From a checkpoint of a small transformer trained on Wikipedia: vocabulary 2048, RMSNorm before each block.
MLP neurons of a small language model. Each row is named by its layer, matrix (gate and up: input weights) and neuron, and shows model dimensions 0-159. Each number is 500 + 40 x the weight over its row's rms, rounded and kept within 0 to 999. Numbers have three digits each. A neuron's up and down rows have the sign that makes its largest values positive.
After each neuron's rows, "fires in" lists the words (lower case) most often at its 100 highest values on Wikipedia text that the model never trained on.

L4.gate83:498547474480571509470518536484499436423482543491534522590513541499451485489467555467541447541499507499525538526537508489503570578521474530475505510503537489454529492492489446482436457528546432501531443492429552420527460388502525457585501494542433520459441495424531486501474482529563517529565525498507535582491513446486528505541580426482546579530444477449601455512474516512555526477440490513481514498473499451521484526478502514511503522485575497535576479477529505560517486513476568
L4.up83:441502529523449494490514499511435458575500477506400523465465432540553543500471465497533538462480534513469491482486566534574473517531539531441541473525534503505496475486442544566518522496555482510550564463437516480435544494494473469561559489462510550449468545454542485478529518499536574563494489485531537556535536456574601536504455414472448414498480488543473490465513461464435492472487514424570495459501482528549459546532449466508452479523522494564492461452506484490509408522541552
fires in: "of", "angeles", "details"

L4.gate380:583575480500546507456441507514504479499479581434521455538442496467556495530476467536473490512514455512508450494508472558568461453531483518508539466504529455535562526546529517477460513464553534522535454472572459441456541456507488509438511522545529528538469476583395423462533502460469514548475535566543503468445501516518512524504521470447587543492502428453395508501533467527540515518545537560444568477461516485509556459496535459529506495469488479470469474481441595469531500507441437
L4.up380:432455477594454478497515455517534530473533496510457467479461475402511501511538525488523477456494477522520525441430443501477524433533538480410427474515517514466462418485505572489492473484482508526415492567451504507441530507493550557527526485538490554456432576412568518493519470500507571435510499493506519563451518474496537531503515479500513588538506500589540501537524485477480510523531455554496498597500444531463509475429562466449475530515469452575499510505531456538455471535449477
fires in: "the", "their"

L3.gate182:530555483442514460514541458450430503440527471533501547554557475520530571510521474473455480529521552434540428498438498500522442524443498489572559517487517498490521544509562440454468500478560465493509515508516442458527524491516426449471510525433443373582461572564546533474486484488490500472506520503467513540513459547535570525456518496504462426545377502533522443524529472482519420465500509547433546549489525492506486518538505466543470562486489491520521467529543520506556447529481486
L3.up182:574534426520519549502464498500524542582511586514431493444511438464467531515465531554462518471453482513453437465493546465520516533565498488451520533551489555462477460508499510522455471479525472539549540635511500494474470490415445484502510524476528459558461489458473470458472472450611502512457444509492542576496526503433557543550559501512501502455462578556480481494465461529480503460485518468504473511527576508510437547459528506495507454446514501582461493450449523578533499501448508
fires in: "of", "star", "mr"

L3.gate83:565480394487505418544469540514466538429477515478477594576485541495502482514491538500467518499412451435541483489496445530557508498469548451451447442521544465481517568534482530546476443523455489489513473528555499524447565531549424530429527512524535516501465458478433510455502475450527509551509535536455545484500530611479511457458520481564521478543533473531429483490543472439504493485438439536536516491479541534486497518526517520512511470542418490467494565521512578485574515469466450
L3.up83:490525493538512530554495550507473537429532539420486518550466441497389540421499509511513500433532462484457436520506438485531460471489521475494512488509456546491460586521553530505513547473491523587467466434547589485423507538544514525507495451440439512585472475511559502468483481519556544504462469497539392485437534459478466452507445530567523558453427479556469536459509519507550521466480531498533533443568496482491491528514483478515469452505514454505537459534541501541437446543468511
fires in: "the"

L5.gate128:505501475553541440555564481523569525452465557503470533581482470414518481465482462467492450473470485440436508489519445513488501504523484549488478464479496520469435465488484488501467520434518430531511565560479469509563513541415535428477559543434485529497556553522504450476526544448412519505529454534556546460469406479523429488518504531488442530511578440467523522478457480513504423498516479603477488491543502529444452472444549492562512535506459534485456487546550532442493520532519518
L5.up128:469429451543527445426506520455509441452482497507470545474493480521545484543538455452504499536533549504458532523451451482551484508525427514560514434491453529480456602506507541502456464513500499498578516511506469556481511472507520482502462531425478527456458498483480469494472486480499531524462379445499434425507441479502446475434465512494456523576481436485504535455472463442438478506420528476499523604495431526522480486447467532546499449500500454419399474512511468545492499531502435
fires in: "to", "of", "carlos"

L5.gate227:555494460517469508442482457470516538444432559551435443465499509454538564477463475563509468491515540497484499493448468513491526543508555511491495500491518514447470466539584514503506473455500501441471519512515469491486547548500444448496461482459485561537439548541464467433483468458541490512570509423506521562500494485486475472539400500499457495517478462470456491516469520437456502365551457442612499482457487521551449568489536523508464527470523534525457473477491503481526521571502633
L5.up227:456500520600553523452434492521499515532478470510465487523440448498580502537544523479506505542415512470560511499551482526550426471564563516453560474543543488482459489466515481464536416465474444585503490542467457527484507496434505528531553493552482481436425557442489427502496469504431554476557526425489434519495469519452473503494497441561521471570536525513457523446483540481512533481517530410531563524475528475498431492555545529489511508541491500487484541516491544500582523568541474
fires in: "of", "achieved", "cousin", "diamantidis"

L9.gate411:536512556512450430496559441458567465533526503537523575444476465501492477471447505513592515512480472555505533510516459451443519497517532491457488455489532556525540512534493486452537471432509472493561429473532481503490536480509493542450432492441469536572516514508518466386432538536466515550487470468529542537516415539523553522476463529572505511522474441493544533505540442539489487438487443479471547539401463471492495525513475521492545482523530469427603414537543473511425501518493498
L9.up411:507506459481491485517525512503496514521480480437597543516560473530525500474543512443571483482513535470448451464507519553450456509514596482507481528442516509506519515555508551492509413452516505457509499444560569480543529503555490475499471424572427471550529552554487449491430443506548498450554487549459598479489437484556435439581485524481458500450506389469480490538536470472496484427507544518460556524493467506532485485574442460453498495430515510568526490461505502527519538470477512
fires in: "first", "most", "largest", "one", "highest", "same"

L3.gate370:518518476463486473508540551525482447597552488450523555527450459487484580518565511487574438466483427515468521432449461455528519567544534511480477465428463417565532429490519556470479439464509499449471495466505482484502545550496491456448476497543522484546555474531574415532436465514539519529411470474498465458550424510556542498512443483498527537500513513565505442535454480544461483422498462511448485475420455533492459529518530510524504474546472535518472519471490571543466513541481481
L3.up370:448518510568516514452458492551517409482517495514505471562473518546552555546492562470501523483522412500532546510492460590512459486449465496451478420510562476529509489446444489551510504408538524531523524521495540478518504491522500436528555490442455492519493562406478422492505471528567425522492417390472536509516410537495484516514506530501519519532470494548522554460514541500482493489487542575533506471455537464527545426562533510476549524538464523501585486462437561485509523493482536
fires in: "then", "also", "later", "now", "usually"

L5.gate76:460501512447509518513602543434566443465451508432504506502515451517504450505487458535524505501447489602467599480487500504522462533506542550495466404506535535488560518501436492527526439453504486519490454450478547477505516513547505460531529492471572526475416516450532506501401505495481572500553515461500489524554443514421450465504483535493481524509460459515428464530579613476513493448460448541487584529464500540485497436472499499552503487473509489510525465541536583522482512482552528
L5.up76:486535479545587523486444535491638483444494489502515507506500551477456483537470415489432485499429556519488465517551449529556471503521560471542534472484546581531518531446533527517493504503450539506505473464503514568545456539447542542461529438446424505508537476508475433475450484505513547514510477462430527392512438485501558519526452466527477531484495485511518531484489501454491498415482519443499506440498488569447525468517516547381496537479531458475483501464511529410537551518478472
fires in: "new", "of", "technology", "technical", "royal"

L7.gate423:595518458494515564536531484446553546531532517432457517524480528441554526469474531552485539473475475514528452438491537524527471537536479526531507543613514447525496547422552477527441516427483483483517510506512468439487490405462512472470472496487552558500463539530499562429465488495496566512491498476434496497467495475460545454555472559507561540465506450561503524495533512539497455425473484585511482555527487511528580550471550540484590471482443493481501454493532598557465493521536475
L7.up423:423468543546530429480514446499459521503533503467475453498470451429499491404520486451506531521513504599515534511394538499545458554518500509537483468475507535480462503508534433502449430476500478536445493435497535483478481542457520514469485543469455449532400532534451514480523491551530492491516477417472517465397511478428497470503578450472432540467497506495440529552466466569501495480471519529470540570464492476465468424490505442500529510514483459420540546541467455433466443476489512
fires in: "of", "throughout", "among", "by"

L9.gate44:508466482468438458527470529540519499423546512509548497449492487500509491483470478455546481482509527536472530443535499458497457537469563475485439482491509546463536562505441568509515539493539529544523509451514387528583572511490413567466593487417523516569528476447499450478469487501514482435523529540512554454464531494473467500503496454535528495561438406481505523506457466510587452530457545561511531531505497545508516570526536555543587525491513450528555456546497555468521508499530430
L9.up44:512472428452497534511463480493491497472507498454522488473539428535456483475488549569492512502544488544454486481448456538515491441466484531472551535531516583521458549542439536538510489425559519454512482496567535549476454550501468462502446493558469570497491459463482462456500518583499541419546518504445520556437499461467525465536474491463481525442427543455512526485518468482569580497419557514603450482536489557507397497513534484477517462426510504554512489497471403492513522473447525
fires in: "japanese", "soviet", "african", "brazilian", "european", "australian"

L5.gate65:519517490520543473558512426489554451374519499488544585484533458444446542541462512445492512522479559504503536465513529491550560524482570497475513496494548521537548450485477508486531476427494490521492469467521518476503532569482457415510488432457526471579436466499561423472462514558511454535544486542466592434508484449475453485483466515541459493500468463520510518470445498515580481527486526501419596517410543482462530539491553491464491546553527515507528478485485434456557534543495501
L5.up65:487524470470468525550454507554520540508535468522485512525483505451540505565449414570495535492545462505545529500512519585472475528445524491521502481546488462515451426512481468539555526489447557461536532485481485536519490487544447497550476538562496515571488457471479494467527543481528525460432427485531455531482464526575460471514470534578470481502506457441518462409476519494491501557503441527475558523454469527443517417604518530433495563520489477532461592472617465533517540437476515
fires in: "second", "third", "2nd", "1st", "first", "fourth"

L5.gate352:483454422455454466498535537497530536504537499486487556452484516463532521521521584491547513551450411463497483481494479560555566510541460504504498532462528499542491486470473431510501426460474448481532510507488523541481564473515535524488507502523561586522432514440559514478514456537550494490471525472542448462523425487488513471458475400478469574577412436573486489507452448599505561481471486532516484507476507493535501523517541524526537481488499390468522566474436542479476494534511414
L5.up352:507489536429453494467576490474471511515481477473482512521479492493494550510462504522595437493487470467490496506438553470533519564540519525554476489406479470492395509464562487501558527543507514436503506517506456557408487527471533528551510478514546509506534551482547516515546447464471421571486530557539501526547589547511558465461518457510566506389488504513443551534522475510490583456518531493474534501574405484532485452530541509519455479539475498492451574438551498475514518536454529
fires in: "later", "early", "personal", "now", "elected", "committee"

L5.gate121:430484603535487462566513501439565485497524564548527502509499467445552569504470588468447522520427471505548512422438408467492512460543444529534445519484448490509522469436476447463469539485580517587470515489502490458472443500520457420504570475461526497528546519556495520477447488509423457516482497555490467497506566482512534519504538499541517536550477553523484471445521576459560534495571496531563518500499505476469527490488576475571484519512547531507492532471515568527472449475532514
L5.up121:507530453565439495524485531491494564513531519503422507446430538561529530559461461465467489559515434493480474520468465542531426478549478572548484536541527521512493483551435504456570537457518520533529519487487428482513549524506500518533467608486478469553539530501481483441494522471460543581529516539477454489564481554592585512539527540516506537527449544525492478460486465537545503505515503459512515519489555541520497584493496574437529502479567542509405452496475590517450494542552505
fires in: "is", "island", "become"

L7.gate66:506527475552461431454467484508561509516506561546554568461434570527489434474430539480522523534440486507456474475466507423453442509458510524510494497493556454527526467457547381445410528486458564542511514541472477356532542462485471528536456532460482487519460476445537477505453491586486545470514524493498489480522478513480465514464505486465420520555485429524412468549514509501503457532503467469521532538492509487436461433491526473489501495527443485441497458544490561478497530546530483
L7.up66:609492456480523518472463465471531434453462520590483527545508484502464515517468477427500449502521548434515565504485475493513513533507471507498559491510509533512504482469551490569466467564416541534483456536553453533472540471478524471487527461513551486540464507471476463537518527451581522549437501486462530502498572533530456494533505572536499537481452461544410456508498493549480495596436560493505563495489499513489579505421447453564494514473447473525543541557536387481475544525446517
fires in: "of", "the"

L5.gate219:483527503463522538566502546473571470506436455450445512475539470511514565466558575526491482513521468433464536467487494437468550504449497468485481483542540479491480519472510460502498536510431558473500586511506441529457525529507506482506527554481473500477536592476466501526449467488461542517531550491433523460501524507387531490455522512522448479472421555511564512438451526401512519443527516501481538462508489476496455429487505489527474548572518521500476435499559489532634491453584560
L5.up219:503472456410448508548488531496510504438541522448506516549476556416485465460486562495557502547581467457601468555461569516482510465486511540499500512434512491427484498558594497545518462519493455414562537510521505508538478511448524458516529519415540540508497486590555479447546449478449467541564497477413454495445526505513458505449482573479553429475490472544529480517441541515572489485464486521478566478485500494541483494527507492491522494525547467499488515470532458457545582498534467
fires in: "daughter", "master", "chairman", "founder", "commander", "husband"

L3.gate109:462558518465518465433562554541479538537519560415528508513582518543502548529507551479566534426523495540455477462583557413532461471453579465570512466483508535562560494488476471553538479538533522509553520461533520469524544460475566523529516487570459527515460509479529444521537542473527519581555566497496483537527453448473522497528490490532532423483465498516450474503437488601526492527516455519442487543479541546500463443509553508547482535513568433513481496469505531490530525555528548
L3.up109:441491585487498450421522483550527560433435470518508543566502450524555562606514443476519574494509491507487607511488458556467526521483512457516521458491501550515497507497491489449532564501516534451519482424516565543535506525439557514564484481525504492514466458456451532459512507552536491565514452526506515431420403437511533493466545475532565504452449531496471569548466541506500551472544553430450486479494435519464514513451526488473504561482487476534494511558463505468551517530494508
fires in: "due", "1st", "second", "2nd", "3rd", "primary"

L5.gate447:468487565468593513540463561491450497472408529429507506531474579469448429475474474569496459461443503530490464464480538397505531518501462577469467525591451444448532455534442462535466417491485463481552486479475514505505496497447539498497506450431478473487525459486489501567477505516501551524535519499526560483485456532526514564483498489543531509492477470486487471455560451515520454505449517503509450499454602533493529425470518574568506469505480481462534539466597560536531502532467544
L5.up447:494481563496547439506486542410493499495531486459514554573533508479474515475470508517538518536458513514525444512503441482460564501493498553505486535524534585513531416502442490500500531450478554498489459547508491405447439492509507429476495477443453480469501421556443520540502542503526515563459530511508407574491490497496460454525573534450444506494462532538495525487542462529432425412509553527452484515527406446502556495483447534470541464476520445476501543534481511439474499414441544
fires in: "of", "territory"

L5.gate349:488508523503562454526488437459531469491460483473502448544547490484499538468489451561439512509417471499505491506442513510527510541493519427496446446483557497483515544469527462483525531437531485523525549476526508454531446515478430432410505520438460529520529535538531446477465500452477575489554527487468549542544461507504491532534516450453491443439510547565471538530531555440436536502477546508429547432563471541488540509491504540502441464509505516430595431478528535545565420419449521
L5.up349:542556455458530567504519453514559513512489546524454452541476452498495538558501467500478485394505555472493475429563478438540491480481541486479505501593514539487475502528568457442497535453451504497416546560512459506468481493479508495462530466481570440519544485508592456447479531475406500579476491524584505418491486481508517574499534490570503515507460466533416518535441472492513486527476560500506545480501515545562440546530449477528475449456547529505535455459517448462480476450457464
fires in: "of", "outside", "using", "rajkovic"

L4.gate91:523526446528550450506451458535493552504492497457449522490484443494511489518538501476529465548478524481514509479474447439444567509467452462476462448433514489519450522480487518468502597530485532489515449489572430484484466503515489470541438496532492556413470446400480524427569540516477610597538567465537473475499491521511431502460504418474517534553511459449473474534464501443565472493480474496549441531460428530461552461480520577535493518518524532497514450456541509544468465526438510
L4.up91:532539523392523520548511493581497501517451455498541516530472476600473454520489450566516474580473505566443452476522474541532462502504562551547541432513530496461461409533550545461487536546498513521527539488485464522511518455519534535484516467565481527514524520436481498532531570468597517574531538500501457506547441505564524517449460506512519536496532546476406425534503632460474550515479525435534521479467459485509505485538485500421491450501470509522500521512503503529544521532451463
fires in: "the", "tokyo", "date"

L9.gate57:476469477523532552530464554512579511477517479563490510449519447512527501482501461499479531446468455500570506489461558385457502505489443419486543463512448513431504525506525523470561565489494516542574522485519457477490548491470474496541503562509441494532476461509514505570402468469580518545578507471614505452540506473510448536476563503508490534475481473546519514522516468423425525495457502545571453516500521434519505490478526546521542553474528576477481523481513572436549484563558480
L9.up57:509462516497491442483554548512573459482513489559531491451426459438513533472472487488536475439510478531514554492535494568516530529464544504519472549491553523488444447454428504534463462424446528563465532593494592453556552465490513495536487487438536547546434497557501516541463547496455569504483537562464591499511541488464471488442419554478536521545470468524556496528492531505513469461472472422462523408456499507458520503502471443510531525499490500579534516546571526447530547521487473
fires in: "of", "on"

L5.gate188:474494537482516452519495532479575566508495490518519551495474436497553541568454465529559533509439460567557510505467492426505569504492499491495497466433562468538512461454543506506474482512549500544545482500518594562494549541520455508492510474529628480496447579503487529418466496553468519480557474502465541561552501492498500450522520496442514503437490473547437494495450446486572520452531467602489532504444472541533481489540512505590548481513436475476441528536574518477487441551488510
L5.up188:564527586502587462437568432502455491527515539547505542490527485519522459500502553468489514427553495551541484503436527473483429478397479509525498453558517475507473457475514513457489510564454526508585501499456449540500482586453465458438525554444496464455489513554544570484510465505529544501517505481574501421505574493521532512454532471449468474528496525480456496539436522532492574491458498482547501379459443516495505445452534502482490576524484521552509532538540437545495494518486503
fires in: "as", "named", "called", "following", "using", "after"

L5.gate428:483432436446539458488526497534484422462458546561439533518578524464532500532470509463528475470559487509488535460526417464489609511528471412458459442405443484528495533454491480475422499490549470479420444478472543518578527459490460512480501483535533588451512484490522432464469539532466474506512544546549515478514473520520515461498494492502480552521514517493509458543481539483512480424563492578523506552555521500504481520512481546464548465442473576560536521482454449575460489457533531
L5.up428:524557530567514471442479524565502450430513560541439490533479379515466505515497532435480493508450466479535473537539441554464477524487415451514529483502558483532458557416497473510477503470462425518467458500542481498544532481515498514531428533588479513484474494520563463508536462524441499566516500565496522557473480507482560437506456553444503441549457453568551516514550513427525492520485555530445485452507511570515561494487506516511510489436450481485524495555533411473463500437485454
fires in: "would", "you", "may", "can", "s"

L5.gate176:560561480435473583543531481517481497439557557541462494463530516495544473506426497434459566509536548513539584554499542444479556431527491543493532447469539479528515502434529565505483555525521508581491605532508485526512490558495501522508421447497543480546441492463526501473507476535502542459467561450547513495486461466493551551502475563468534498531521515536486505545500581480602533525450519504477543439501489457456507522494526519522546468516452555518470538487516559518439533479594453
L5.up176:391517508498524508491567418485534527537515463554495494468459502468486568521466454498542437545406515536500556523508487453529413564527442539478431443539448509509510465513539498509539549516569488474552509489464562433461550473477468474465566565459431460478500484517550534494497475456500455488501401448501537439535538428471483510422540491501544490515486452537519482562452473489532387466489508517523525508487502493527453506463474508601477488556435477454495541507517484485501454527494483
fires in: "by", "through", "with", "throughout"

L7.gate275:549457511512500449500491476578505539529532510495533566436492472547548469437467436457469528428528480495556426492550556529515535566521518550556509525487565459478497508507504479534551440510504511523584533492535470488502567466469488470471448510445506482507425520545405558468508428515532531483482501440496542502473467540499465560560509450482460574489453470536435459570534517475545557452528554468543483449531469472586522420513563511486535475441484579539469509510517503456531444507544489
L7.up275:571447537499523537512516593527468467538505478494457466532376476561542452504425448471535488543473487538515468505491486519461549548531553493503594482514489514510535534500519473508460403457549481532502525541498500472439519488510497526580448458452434471553468515510424468481539499482504487469509553438435468476529461546520476542493567517535507503481432526569471491483473462537456421525430551536579483442424576477499455448510469451518524543518552471495461547488511535496547546472514506
fires in: "the", "of", "was", "is", "granted", "were"

L4.gate425:512437478485516500434523526422482501518505439489511528538458481490535451593514490503472482431491541502493532524510542463486438506516563474576479456419547474447514481496585422533494477525512444582530469442481416445431495496506441455541511553477495456556463532512527518451371491482435527494545541468518569416522487504481494526523452472460491429469463504549535544588510464465455483489497478514553479526494497478462498513481485475523497507446473476478541587576461479503483446545496510
L4.up425:476413475578489440501547469466512465509550496556559529512467573527478485484499441471541443510457548477539507530512500455460466612486557512509522525541535486488528552462480495474501421454420483534585563470491497577468530494454514441399489567537527554532448485516449487529514577523482533458604491497471472490524504539553456438516520449454556489483490508499482488518495500494485522509478476480478543532481445445552525475479461507423504489507454468498542537480417487467541479527467399
fires in: "of", "2010", "using", "2021"

L3.gate219:463467483471533586590552485455533505465476567454487550522472480557470538504447513523438541475539584523543502467484506506491462539397453453469471481531474492490522451544559469488508512534426467579510457570495565504441516535493467468551530448489472444535525496496491428538501511485524504502476552460488508591529456537473483508524470553532500449491460468446466469591507458482498479476485496490539471480503577522482475477529475498599526523442471489471504517580424578471453443429513466
L3.up219:483508499506516516512562469519566538546492533552448453413495437467559504522493462524463573565533523531563572500570489442431460485496496543550476482518532462389471407483520539532502517448481490485493506481524522468526462493537492474527491469449554457563517502496503506486441499470561496500553479439485556542535489500532501460460481469567506476521394488459458463517546525423505487454530523479573468502527472478540384486588478564524552523481544514486450465493510468532494538546484574
fires in: "all", "allowed", "now", "know", "light", "products"

L4.gate64:485474467470516438495521501547465511440499492505469540492550517548517477491455571491587536409523493491506494519463500502586532430479496548479493465529504562472456564476487487500474495494571471440486516422483508425565476522442476438424517444508538503498467511487449398424567534523560540454578483500502529507570485512523547501448541501486465504483467458488525406566476490454523515433496478472495519548427476524472508567491565458456443521446510416477490543467483501520529455514554459
L4.up64:496478485555475483510490474528436542439498536497549468464457534477586553534509483534531571507550529535507502545542498490519482489538462471520446534529511508563476492528475494575494489421494578492456496447509490452535516451447502494515529511440438445542491503533437539496532501505531513479538426503549514456564565419470461463490543482525563487455367535470471504587527489510569537464487464501455436570489509587490492465512499521454487542430518443457439495463483443501543567492481436
fires in: "second", "private", "third", "edmond", "review", "chris"

L5.gate36:579462500476485556533444508494465418435405550471537472532472428541504476484460495520451533489505533502490541467500484496545505503484422501499486497488539487474473476518495506448507446583596474531484510462445494533448548470538536523496457489520444493547466503515447456456494492449509475568459533547523486432512493493516452504558444517556411505529514433476487477513563393519532443404491540480521543497440520464497480564483484558553541508573531569505491527508521566423524434469503474
L5.up36:545537535462473527500479499544457435487474488516540516461454539528458496569482478494500547553448527510490474493477476559478469493560551492531528524584501479543541470541460474471486506543499534408521511480490473516564574523462540510535456549504422429516543541550463518435505522483525445509519485538498501442524490496532519503521458539537516567463463496502491511505505452460425441475476530545566503461444517424503562524513511568463522474568457561533440592456559632546440450550530503
fires in: "is", "cooperation", "organization"

L3.gate297:468471472487513415501559566500473497494494493573471515571465505502490427523555474517538458473483539516583493528466543564534502501383489454452523428502445508514582514456461561526480509473515525521497464463569519520566486441523484431487517507455540494508500465485514463461496451516479477546476517471507480485526479586570551456501517545557532504484440451557475469540446527465502465493450516585454583530397520444476510475506535537556457574560503445558492527519457476477488481489495446
L3.up297:445576515528449460433477475516525535459545454478491577516503545538467496491543488483585445492483539493548520509508548492468502542467448441586494454448534543472527553463407542450536544559466424454494472504550495493486512424498488518442473574517466502471507568539533513492464516509542500494483496468515534529475461518514527491451516537496451514548494406502427490509464493494500488461497542446486556501410520475508523483618549538477540504438504419545452512491463480494505528463391453
fires in: "first", "second", "one", "third"

L9.gate248:588513502476589518538539532512483475507461548500524517443580540520440552508520538493438546444484546444534537512498478517518513501499534556448483533528505500577484542460529494534526488465411434481444472458548535458455530545536471476472484490458501486520504500593574477495587484550450494465524540392520511424447474546474518474563489462448540525490434498497473491431536429497568520483495465529475557559497506529529456465446529556521472510507487493486515484417516481495447445456573467
L9.up248:479520485442507498490461503544499512489537566603510536563453474526475437478461440386465518496544460475580523516469507535504542425515548457518474498462429483492504481481584492585430485408396488523470577560554458481460491533468476493479474529471465495487470519472547511513516489453462542508509520489514583544498540511470544467508472509496534544453488471578555493528469483472553469468460464550502500468516478575488548515511486574492403475490478547536479480462513456480539513431565496
fires in: "to", "could", "will", "should", "can", "may"

L4.gate201:513529491515515508487449557517513530452512548461433555529440398578479438469523479547575470460461504522496511494488513476508475571498517573515516481457443509493564502510446430498492491548521498479471490477501426564508522493462500482502473535451520512527451507461435504558556490554473450463544462440525532488490481514454523486465497439534557518491442530507573508479503446421472502451523465430558546438557498430486533437512539520482525505508529517450615456545489586535454444544565506
L4.up201:556545547484456449477530521534538542482508524598462543528467507465467522484538512560517448469475525514497534495534429544504442528520459453567524437502498495505519459455589479451509548541473525504447570574490519542507525527501403556481476501488455523487458548518483414550440484516505556485575559538472521526516514591461490503504486504470481461453453508484483477614444481467520489454469477541511529554504538500430564440491470589496547498485501503486496476557565503499511585511556554
fires in: "which", "of", "surrounding", "trail"

L4.gate145:459500500417519467498453532482510544474471550500491559512567444429508467468460565480495464480385506574461470462537469412466497585461396554484553458497511522434514498514537517555461544469524450518587559479482506485477513472477482520464548562483539501572453512478471466463512507510549579506545527453563515536523514511498506533543537533511433509537486523444550522502474548481503562500499493475560503456528515506492528450523489552531552514534447405519512505519505485522565420529429525
L4.up145:434438459518512441559499486436470508507490492479466537473536431504423444502499471474433477585445431459466516581456506525408556464569542418559491426491534552523522471536488592465544531476463509472523532567455532468529456526504459526457444454480510492547462541500519422479512480520515532480554448527523473509550525554393522529505437532493503410525473490495506455540443465489472494508515503565492508478539522501509453482517482493501519500488474495503513536470456604466470474556498532
fires in: "of", "among", "rate", "similar", "important"

L3.gate346:478446515427474464566557448476469440598442438481498497466521487431539488449506453438542532508474425456445470455523474468527552530493499473494457427503508524430534525543566505492487450447541485517557498524539443468448454470527445482495522506526449503492501507445458525524493517492420531509459468474462506512570551444516510404499467495490502459458524490498486510568463462452487456460544456433492474582473457499495526495579566455571492504483512500499474446419533520448586530471479503
L3.up346:488504433491556476458520555437523520464494514446459488544548514418488528532532461467543516424422450516444576514439589516524523543460502492463450523560426500524494504514482411525537520543482486501522521540444444483525546466423463488457480512481465516474489500527552541539504459444482472564536501573430447543434537528525517546473514461502544517465479462516505473584459473533551558469498481517462442531501447541425439523454456477494543419569547508482463497464532523487503486531537553
fires in: "president", "master", "charles", "village", "daughter"

L3.gate307:510502528534490478484471492464555499503472476542539528561466401567540516502516509563431447489532509448594532535533471479456517430518458419492529532560545486490451513483448453534552417522522563526548498567591563452524502480559581478440441476524542445507441500511503458473493418517514551472533490533543531527512469500481437493541462403511518492474499441494489520503504500583574485448508478519464539471514503493462435517478558566518476500431488486440480493530546464519492448475509493
L3.up307:461551430483463414411507559515563550500500478570450504445419537535526461522536528506550505505412501546540408519498524527501526553548534478435453535501517528553548485519504492453509503542507481484451494530475500508531449506552477532471470485485446411489452414555561451464418507496523471521426545506513445425448501552507507535487441485427458463488460512489512516524485483467587514500497504502507507510460539497426523516478523491464472447544511549494507502603435433505527513481491540
fires in: "as", "in", "storm"

L4.gate308:463466516500450474507520590467489476488554455526443475495464485503466493554470541422468474498412553523488472504509491475517514451507516554494494501545565499478546496419511517524538449535514507557536531439466493494520548505562549458447425489492452517399468512456417525495533481511469529518484544511504415495532495569468475448540607491463420559540526470497530454520429446463491527535487456502512579508459451501467560588503497474458435541485532467451560494464534531548466492441522466
L4.up308:494529484518511536435529515548474477493591513516473462498519427453480560523495496398488543553526516555480481522423502553534487466434538581476543530544521529506502506498550360455441514507512525486573574506488529448492467526498502517524578478484523493557536552548504486530539507555516524485558556494572475488409513505526564477523412467541478505504419537579539541504486508459547489486486502410479498529521528501521488575525460524425506488531456534453534487510564505500524463529481524
fires in: "of", "include", "executive", "by", "as", "age"

L4.gate192:452537538421500476458556499460611473440508568496458501527526535508454508520521454496581506540452571476432535467481535419530507405528446497507504453460472519477450456519519524529541487523493493497419436499504545541498445500545525437440497496535517490507410458415447531418495464492509460538524466510524538507484549506520438507495554470515488494494474495511533452558435456510509506422446503509523547540473462484471443561509549463545508459499498482390499520477481456556552530532524528
L4.up192:523535518493470434536520477547586560461498498486479492465484504514528524474546525565494508504490451453475464492457467440494463542522470527431549502487576486551460535472521468492484547451522478466473480564505458545472481627497494530499554541532458484545494445449463522573537453546512487554576493499520511431490543426451479460507598483470485473518511474515509516500523483484530489561459489454563520491511506491474461549558446430572514497570507614418559473419556505476476550503477506
fires in: "of", "as", "order", "species", "orthologs", "eastern"

L5.gate140:430398556548461471535488498519571471526471495516527446496558444523612439534473482480509429524521493529539531519506512493568440506498546550438494509446547470471553544512461503464523501450525479545443515502447481481484516441540475470442544481432544534522480433513472554424564533480504560500506451471491543453491454464487488517486499476479477531479462454535433517535503585445506524462437525506478595512517452474474465512557538501460540430434494466502542497459544523530480452445444558
L5.up140:532537465498539507486524491529501494518556552459554472492576590493519520496508438502521536566582512444498493463461592497480460480441557486554571525544533504487560557502461528539505490470556486565446493492529440510500539533461487519508516459521547567567476505520549486408513479540462464491492452601489528473530483541515483519539509520491484462552405429476495519476581497566560479503488499493536457513493460534508530564516548581524471475521415472542525548594524491482483549439469518
fires in: "german", "spanish", "european", "african", "asian", "western"